From a checkpoint of a small transformer trained on Wikipedia: 64.1M parameters, tied embeddings.
MLP neurons of a small language model. Each row is named by its layer, matrix (up: input weights; down: output weights) and neuron, and shows model dimensions 0-95. Each number is 500 + 40 x the weight over its row's rms, rounded and kept within 0 to 999. Numbers have three digits each.
After each neuron's rows, "fires on" lists the tokens most often at its 100 highest values on Wikipedia text that the model never trained on.

L4.up1000:489501495494442503490430529455517475477503522458499490473445482555442479510554540490502483493560522414473533521548527561536474510518471463522442576426505539591478473602525574543559488467517502458531538424521536520524521464585523495441475511540561487569453517487477473451536454517423523478
L4.down1000:513521478515535481497501474424437471477500478502473431497485474477523498486518518525473503443521485425435518536490553504547567503480499552517420497419516536482466546488491478536625466518426498474482452468510462514494473533505428427449495505486439521437463533556543513441514489492455565488
fires on: " |", " 0;", " 1;", " 2;", " —"

L12.up187:447493501523495521453506509495478518515604534540497496492514492507495479515468495485503473496536480483488559449466458460513409581507524553528511479494504476456443385466488527509577486500487474536528517479515500490490568458514580487467443574571514525504499509477552446435534533511422441449
L12.down187:535495538463415470505554511485490462459517497547437576472550513524447421400461492546531410468503507449564439551495520509532472521504530421466540542415495521491507461519518476516526502481421446525528495473547576477515457533473480482423494527484503515459524498484537484406455497513477467427
fires on: " ", " \"", "-", " the", " and"

L12.up1430:457449424627450455473513512476482481481527567506556537543466557473499502492462550497447511530519486496557514552518503477488434449505474500491511522451499521577456477492507581445412538497484602442572524507513446446512513496559517514530459474486492537521548505498463410521508518477447418502
L12.down1430:496564512468511475484538487507449520492513504475525474491462503538481473585545525502510558555425473515486475451488473501468516486561564528405502496560518537467512604508531528463455491500527476515515471471455462509519392480486550491473534455505519475478440448522515498507481540401508508501
fires on: " e", "S", "L", " O", " (", " E"

L4.up1576:579497518523500521505536462477484526465474526445489494527589422434512450479538553530595509576521474520528505509485535491472502460576450495491494484467511504412493491604545500508473448521581504489522463512558507616531459537456458412497503423495517497527468437523538574468466516489457515473
L4.down1576:595501527498524511505556485511547458510562541472523482490441471464399560505572420489443499435485468414509474501444521516542496521451454509505494470521474513542485501446489508477528585514512501489505536517535532470470464562517593529470525474543504435498450530528509484521492478479465458471
fires on: "s", "er", "ers", " company", "W"

L12.up758:522546458554511560531528484440539493515490541508550503427527453490573472469469447549472500453454445482536501449446467575451536582508432498507549506460510525465444457538536408436579454523439491497541465502511531415482464435528545498583539446527542531495476524504520475497528489488449422495
L12.down758:529545469437492504526484428476491500532509491449472506525526424480516534491553463446545567517485483492465480506519490519509479437489496504460488581500466514513588464497458509496420535509500593534481525488502463531504510460494415457459559523448529422463531551467523550489491551507556493554
fires on: "==", " ==", "\n"

L4.up64:500473567494528547472494519426519491539500511542589499469498467479522502486444546453565525493501498501531507494513475491488526488533401505491539523454452500509477460543513531509465499484456539542545642406451536520495438434567534519529471397504473491545573435544557546491563503628522500505
L4.down64:537506556497456497476567499531546540521484533512578512509548454443537480482493480474490453543516560590492491467521516609481512571500463508448472577434483456490487522457530524517450490492610534505508459504492522557507553538463427532464538475405537490507500540472535541510439523508532495536
fires on: "\n", " ±%"

L4.up313:464483516513569465438482530526442527511556616516520458490505496495417462516491510539461466520524480433475508536491558530471491487495429482489510525519464499524529452539546518470519469470487464481535507517481606472519495426503485528478525474460542448532508575457450522472502532460442479456
L4.down313:541502438564548509524585532522463449440449533547506501555453537570553463498480441482549498529530486487511517513476482467480422503493471527449450476501515463468518479477482497487426472426491531559544491527521530477500520505502498455445524474474502495468469515525498517461493514496606450516
fires on: " |", "---|---|---|---|"

L4.up1247:531474492470488512518487531487487503471597564493520459474546543534463472551560508455491427485532513488576514539457546586486438459514493485480522509505477448490503445629502567467420495457559479474510517492444505489520507429499524481493515452474527480488521506456507550444534520490453466487
L4.down1247:581509460550450464469526472511488383439461563467464527442531551517480484451498451470521494525505498501504490535496474485474497510440532581531569426483465515421545552511565474517463582467488490529511525484496534451467560543483529496492537491508458451441452505541529513578478498466497514541
fires on: " |", " 23", " 13;"

L12.up1401:474485513535602514487500520512558531537508488482543505526521607536411508527434601497459478526470508502544496539468534482503466468500499467394468550458485498516494490532579511484497479561546502488470471444500444526576555485486432539474499509540490477523472514492502454502421444439495458443
L12.down1401:545470448513540478504505532472492510507466438483528413470475439478482513578579471516439551535456486488436469498493474494536485478514505501548578498566491500473591533554473503515492486539495472512493428471441476434458477514467484517507513489396498435469535522532538461519515567487541508492
fires on: "\n", " E", "E", " 29", " e", " Le"

L4.up600:453489496505506576478594515404513586534586536497532470489505515472444497469475474451511485514491505489521538521497500478390503461520424477443540476529515482510486441501496542463437603457508502504519549471385508509512476522548510445532507490472503522560541469542539504498547442497461461507
L4.down600:457524483535499457543563441491511499503440479517487475529519483443593456489530442587486482565547548548484482479522537524445507560566521496548499431478482472525459473470491442437451476498561488469485523499565492478491430500515461404469529460569507535459525492562538558509515525545474510470
fires on: "==", " ===", " ==", "===", " |", "===="

L12.up651:557512512561425532515522487474405560511524570462487512497554495523507532581549514452452486467534452519484482501508489523501526563541462487473494513545488442445443518477505471492512502496457572502556502470483535476496484442618529524513463524544490505520530409537525518447553534410427457485
L12.down651:516491506466491540497483492506453422495512500464552520546444430501455394522572558482492456505485509504526463585488475468561509505466515489491537488491467548474523501496517434539498411491546467495520462522488540493452548552498473471495481435512514479413489540476483502459501486519475530462
fires on: " ", "-", " co", " Co", " is"

L4.up2021:492531460482484504532553507582451517524527522547532453562555448472446493540548466464479488509517509400546540502458582494514482516514467464456547472513513420531475452583466527463530481463605474505554563500445638450518551437567556470491497460515586432539468485529482510450453539488516504461
L4.down2021:493499488558511547512543513512495436518473544513497574538511571518451539535557462425511497478496493469458510511492509478555499582486547538410468473494628492491535503462513509560494492474457484485599526513493530484469528563475500463546449470483514462500419482526418468481471490458530479513
fires on: " |"

L4.up582:516482503443445500502504555513464589570507526486455445568543495505473482521459577443497454446506468485461533490435560516492488528544502453478454509542492471482521512506530598497502509510527494440629612532534532538550546476526437533491448502448548455541433519483536504471465540511413535453
L4.down582:494492525599488482455546489514455487533516488428450535475500471490522522578571456456492504466490520531509452477516568554497479489481510506454519547505472497502585498501529588473589531491485463548433493526473442550487474510442559413448557472462495533523567494515481455493474427476463427416
fires on: " ", " well", "to", " even", " or"

L12.up1816:496520472569452562538496541439512528519513529471525474445480493484514451560518554440468472442566421539510579514502561557526555463548463509457464453462532536498476475527539542465491514462538517482510518475488437472552502497556476558546530473511525502491482545499451476487499518483513529453
L12.down1816:525491520500499499523551577480502512485498471522520526507442511508563517454475509419456537548463549490580487462474519459421519499489512519596522499475570492538522532482522607438556516501520543515475500526518422499473501549508508514470478494454607515553486506442500410530463530507499495515
fires on: "|", " |", " A", "A", " La"

L4.up1148:448483494466576537485474516499431573539529542523532459444493523548392441516535492463481439466543532422535488557463544526515490512527449487477461508427473491455494444546498543504591480442473417482465487450486544496543503421592484582411501530506542498573517554484503496475568481516458507501
L4.down1148:476517479540494523513488485481528432466491526483555448555453475491544538497466492478500485529543513509443512570495481492486507455464497487454462477466518525454495542454520524522500505516394516466519376513575530434458466515536529564442565516401489521407433573484575521507435460513515483475
fires on: " |", " ", " Goals"

L4.up496:476537492496475519515541525455488534507616535512528468569434509520495560501428460450507505530475496406463510476448492510517463448502417454450510520499534517477472447463539501458537476450512501457566588512497517540567539441534545474576467468455519458491490478493483450506474496555483478478
L4.down496:490527491522480550463547496482487489456470539490530527523537517446497507542420456479494537515474524505513488448521465501511467533519482499420457477472577479507508480470530479505439513375495511483533495521511495529553503546425431502516445409488529519511462517525519600475499458517508462527
fires on: "---|---|---|---|", "==", " ==", " |"

L12.up473:537457514521529480503508459393511461518444525516562438514473515423485477477522478477420469510505452539503550548502422619502475555575462415453480487504452490513450488507542492511480505471501546468554472485474586451503583421497458535503509467519538537486479486510514488515558430520503510528
L12.down473:488485568539498527500502588469504508445506465561450475527519473501511544474510509530490571512465494551558474525544475475519470493473573570452509477531581523565420414420530499443506463499454509499486460514458459565570501493547490478478513514530547487508476553526476505497498518482503450505
fires on: " |", "|", " as", " Times", " Li"

L4.up1768:470524536524506558440567515516510453504520488487528476455516476565459487525536523452516491554474480487563553496522526526494462438490453500545476491476518446505465445523460475508437564524492525560525530485443494445483484443490561449493531450501481502535506423483555568502544528532515426483
L4.down1768:558515461475433481513536532494486506467456504540553510505528450421480499465496522500437448567543518576506487541529491512460488483489448489545494556478551439417493571517485498456441440517629529495429500445405560501505509480551500465454520551503579560498485512525529507470542558511528487548
fires on: "\n", ".", " and"

L4.up1327:545470447486436505510480537489408510507527575478464497400540524533410508505489506469509479499503459459561526542516540551469457509538371449456530531426486458403474535589482611524601515462426492475560516473413583535561433388540486563385512505520597456525501537505513519479524521509443440453
L4.down1327:453520470460467523515492520484474565474447603420474485466464473587523552497429490511519479478486468499487502514445421506567442459430458525518459487553437548480448498474497580553501505472416524501546543465536560469490515535509460516518532577488540499523518511488544497477504476521537527520
fires on: " |", " "

L12.up1509:472463452529483428463560539441485507488526569502534497475444503500515515432489487534487486456534547478495469464518492530522527617521499427473489465436507440532502450548543496551495560511467452517544462532544512441454509517477544465511538406523561478527462465507517526503501502464461539481
L12.down1509:465509527466481489464404518506503559554429466496580531492507556512494503563441455495507527474498445445421541498586508469548527454523472519482501489530452468483525632488471469546453566484475545535501495457474487448543540525499502563537553468498569474457538493502566450545517550513477545490
fires on: "==", ",", " ===", " ==", " is"

L4.up1610:448491446455535488501540565484463522527566552548498457514485459540425478524516516545467496508492464456484508518501539494532495486534432439482481536471483491504497563524526567496478437461490457472554502561512565452534480375536477533474474495462471443496478504486479536449493563440480452492
L4.down1610:498496488569517529546556556589536458394503510546499514620524518516525456475457488508549518431528528514500517516511511515535436460497458527466461487530502453487511487457542459503504460436471519539508513572514511495542526500491482469464502506469518491449535537473512523499499529467583503501
fires on: " |", " "

L12.up1785:450553468506511488447453561520462483539590584479459536500511513519440437518505598514503514456465535452523487464469452472509475588585486409469449423471441468518477440526471498481511516483540516474492503458496517457520483529589513475488439530503437484495531432567536473505509434495489483579
L12.down1785:482497495435506506504411461498520507489525543427519565496465484441478544521566536562523549534453456491509510524508493450499514495460458493456570451503517500471552503570459510439498562444518509460453479464443552511428552466544506513505472503465533513502571566459553511511515585514483479470
fires on: " |", " ", " (", "'", "s"

L12.up1504:529499489496542493577469518418538482512432533488473450506512562582472515542467612518535487463468497475461466476431554567545450525581489490493433463483526451506464509427484536507506523541512521483482550462486533540512515470596435553513438553555438505527558476460512492453461484479432486488
L12.down1504:492489498501519545496434544502527484613468531424511575451461448502520503506552472477487532481507485466480457582531519531508482474507491524523509506466512537467521483472469507486532594465502509485438486495481501441499532498468500479482497561489553490505590529522530521489494473496462503497
fires on: " ", " –"

L4.up1543:480549486468495515484462536501451499447506532505540533484464442555471472459546515521494542551483486361458491488482466489518467515502511492549520601438472535521462508569514549518529435495603524487492498554564505528536535490483492503483499480501510521502470478508463515459470502537407508329
L4.down1543:503554514531563435569492506509504471469480512549452483486519549460527499577529525548508506429558452481480482511490507543462521442476482510489474492554499488423516464425514479496546483500458527469528446532503444460444510512492456522475524501438457501460522544498494556479505445464561507537
fires on: ",", ";", " |", " —"

L4.up1839:509476538481528504517583514528517498512518489531522518492531476536512511553479447500526526543516483468412531480459467495490458488527384502457483561415481511509528459469535551439541520448472551502547601530442540559557465438543481497559441456488526489527519476495524517493509514510522452514
L4.down1839:524561536544476497467588495515532462518488500501531533579565454440494450489481454494491512515486551572513489447496485614517517528455501520394448525464504414489474491490491531521404513445534522509523494494450537573534494466472449555518428392423568459467541492537512529509475443511561482509
fires on: "\n"

L4.up1462:527456569499491510479541491534445520459564505444578494460565522514471528508482414461497479486479491495586489510476524451398470517512473496472553508569505509456530484492521480474452603447493461526506480465510491524486480536505569384517467403460532435602542486547487509477451511491519471462
L4.down1462:436465466499516505475511503524528495514521469464515468521533457469495481471418504560492521534452570427548517526550462545494430594455521503568452493509503522545493530477492504506499516494533485508538533535471539520520519502422444483522505482447529561475481454504523468523514513507501631512
fires on: " and", " of", " ==", "===", " ===", "=="

L4.up1471:510543498470470527471459537477470549483527496465501516481490506527492480538583464503499466465495495464470466510515514535504438495465532488472562560496470463489468515617474599491506470490543477495539493622468479494520608443541516493539448412501511451515521403503537486499510529515490472415
L4.down1471:464467561599487536513522502517506520384474481570569501513483397460482498438489538528572459431503554504446485473492494538460478462492439536516502444537497475458505458449489467510514448425518500453527479419590488457533499562479541528498494502454534500472577549458546478531479471495497461492
fires on: ",", " |", " England", " in"